config = dict(
    n_layer=9,
    d_model=512,
    n_head=8,
    n_kv_head=8,
    head_dim=64,
    d_mlp=1344,
    vocab_size=27640,
    activation='geglu',
    norm='rmsnorm',
    norm_place='peri',
    norm_eps=1e-05,
    positions='rope',
    rope_base=10000.0,
    rope_fraction=1.0,
    qk_norm=False,
    attn_scale=0.125,
    bias='none',
    tie_embeddings=True,
    parallel_block=False,
    extras=['capped logits'],
    init='normal',
    init_std_qkv=0.0299,
    init_std_o=0.00704,
    init_std_up=0.0299,
    init_std_down=0.00435,
    optimizer='adamw',
    lr=0.000827,
    lr_mult_o=1.5,
    beta1=0.95,
    beta2=0.98,
    lr_head=0.0122,
    grad_clip=1.0,
    warmup_steps=250,
    schedule='wsd',
    decay_fraction=0.664,
    decay_shape='linear',
    final_lr_fraction=0.0,
    batch_tokens=131072,
    seq_len=512,
    doc_mask=True,
    train_tokens=911000000,
    steps=6951,
    dataset='wikipedia_en',
)
MLP neurons of a small language model. Each row is named by its layer, matrix (gate and up: input weights; down: output weights) and neuron, and shows model dimensions 96-191. Each number is 128 + 32 x the weight over its row's rms, rounded and kept within 0 to 255. Numbers have three digits each. A neuron's up and down rows have the sign that makes its largest values positive.
Before each neuron's rows, "fires after" lists the tokens most often just before its 100 highest values on Wikipedia text that the model never trained on.

fires after: " the", " The", "The"
L5.gate1015:118129072098105129130180143079123120110122157162145129052191087120132104105126100123093088083150079123138085133121101139063091071102177091088142109139117152096102145102070147127153118088156183080136145128132127176105160137150107161179087092118137136163128083083091164094131122177092112121
L5.up1015:104112174105128137114120127124213173089150096155180140077129144107146130127116140198129067165076150123134099113166126088130181150176084115099156172066165155141059117115089094192096154140105139134156127151096134138200140111107097161134204139184120125141115155101087094126084074129116121149
L5.down1015:054148156138110135182091108083135127128108119124108111133136130122097096149158139191165079092141145133195108082135166188166137054165124129140170168064114166133101126091178163113133152204163093163125114167075169127121092094127148159142089153153135101145081098115164122127192110126153079211

fires after: " |", "-", " No.", ";"
L5.gate996:117149134152079149069156159128107124119131147075089155165191132126082104113161164117093092179182139132107149092141123102133141162136092107197203066048100173098075096147124175129135080130088127102083207143072114114111131147086154126145068154146157124214147125113076132108118111119157143169
L5.up996:101081125139142145103137186139147061114092092094099165096118079108143077120121071113153124138132134169183168095159111139113157199130128194163094143117163103125078170157063133145141104172164103132133065161074114122149119089130092093129119147087136182118118125134171138141174185107066118109
L5.down996:107128104147172149069162125078149158115118148154111102187154126166128137151085105108119132135108105135172095115116155099174184209144114132096089066179107093131135148106172171140095112106122123199121168113088108138145182102168081158112132129132106086165133111145111137102047177149160200185

fires after: " |", "|"
L5.gate1117:118137102091140150129145195160136123146099108129139076129082162135208093137163171170128128181148129130060114087150051097143120088059093133102095090131125156129089090135132133092109121165168201033166134109083112151102101080119108113123112141068135154105170099135170139204114163135111154120
L5.up1117:156116150130146152136083133149093113105119054113104140100067200161139095194101127153157171159116137162063104105104085165084096133126130112177118086177099146117105093104176120088055089135145149177100153145143152155152151039106121140120060073118125168117062108083091089146121103132101118125
L5.down1117:107189135128103091126084154154148176123118176128100115100118087050132120067119137103068119152173149129137103108141128116161166102140144109077073156073127167082106087128109154158197130108104118068141133153090115121146138136185132137100181145127080067136173123098126140121148109118091052137

fires after: " |", "-"
L5.gate1036:105110113104096118084077095161146118136139099119113076157187118132144161119170153140173185118107039128131179102112093138170137049093086133142167130143184104073154134126131107120099130174150134057108144102159114128162215128090100097090113161113152112135140107146080232134050174156128149125
L5.up1036:170134191119112118117118127166072089036150088153103112143151100108081082146100141166127191080180154131146060135160160112110125193121153164205102090126114086114097116023066107128110126156107112100113153115084163162120101074083101151099078170127189124133122113212108086110118147202152178091
L5.down1036:061129172113142178105168174087139166142136186119152096049190133122138093083175073178075115146147121111131111171136151097169164137126111133105104133066133164163137099163137162142141138155134123159185160175144102157128125124173137074194171093142134128125077100093138156146126199093127132127

fires after: " the", " The"
L5.gate135:088104163044178123073092110118129145132130165175126136124118167145130078105135120122124109121127105139110121072153175089051083191117143161087142137151084109162088148070152100079134170151084093113121122110159112080120170119117142199190165138132153128120139087153161149125099157148201164139
L5.up135:130106131136125146124088084116118117174151087153116130098155120088127126073094090065143126065121105169159152109178083161109125112084156178132112153090105105147116142083179126126125109124103113137105186161136141138134143117152090098117131121117156118123071122120155156128136081177154133117
L5.down135:086149093111122139086126111094121130117185113082129155161118156106052110145131123107143160141160123140108115084110169070090074140138136094125143204156124138146168157132150099163181166136147108097092087077083088175088173131149097148132096100093087074169126142085173131099125189081167111130

fires after: " the", " |", ";"
L5.gate513:151111065113114148102088145141135126187252160138122105106149155160125133140119149110059111121116112164113106108134148117122172126139120120134140147144139144161195107123133061091141116172109127027128055096125132133095151087143096120123150198152112099157166046143142094113163195171130182117
L5.up513:096080162099120086135132112133127081141172057113110145111173099095181104131074056038141112172116116150122138115149061086105115051097117148129116125210130141143114103117092126138103154153125146150124115125099182156082132149121107155116114139126132150099119135112130159123154103085104146072
L5.down513:141104083104181126112141097119118204162085132110189134105096129111142158154098128185108112118128124120173131162060194110144138136137151107149135185140104112141140141171134122106117108107099132166160115112142112072155170122095067160142168135143111122146101050125115096113147171109142142133

fires after: " the"
L5.gate354:107102110109161111143122101161076108086075076106162158063111119144159100097126184152163070129063135135129164099123124180175151074105142177063127113135135082135123197162110136117151167077170112060129172136091158085160111112137116082090129124143177170106104124173113146123146064135119139160
L5.up354:105148129161108076136123108093121165146149127134135146099126152157037114155117210112145116095119140131136113132132137108072139097123142178094129097128118091158122126132100174136147171116113136112118073188085075101145127159165107162164192150161128178155112128107152144146150141158164154136
L5.down354:124128098122124098174145108149113158121054113127187144135178164097144134164106144133060155115145114103146108140148148152200189103111158137151143120136128089145132167189133118104155148148114174141155106138165168107174135116136156151127058117165130166074114181087121152129117151156160113086

fires after: "),", " the", "C"
L5.gate3:107120151126086136128086092103142085050112127081140116084135125121142137121141123174134116130098178117149083146121160112132106154143156091176117151166127185092069190107119178110093116143094145122088164115163211133133077086113158157091132115164145114187129122151118112096119180184182106139
L5.up3:053131145140135090066097150126129114114171137103136087068142167158194134129130124157132157139153138091107142138121139097116131144186139082139060116168109157114120158162164117089086125113159166110176114157181105158185079111134162118059094084114095146069083113113137058119166161194122136174
L5.down3:173115113104062140155142163088162146157099136191179135129124111120061114083141144081153144165116110145121177097102149111108148093169153201105121104159058138148138093101167136130143153116113111142158131121109090152112151164133141124161155194132087147176165183147129091120106083087151190132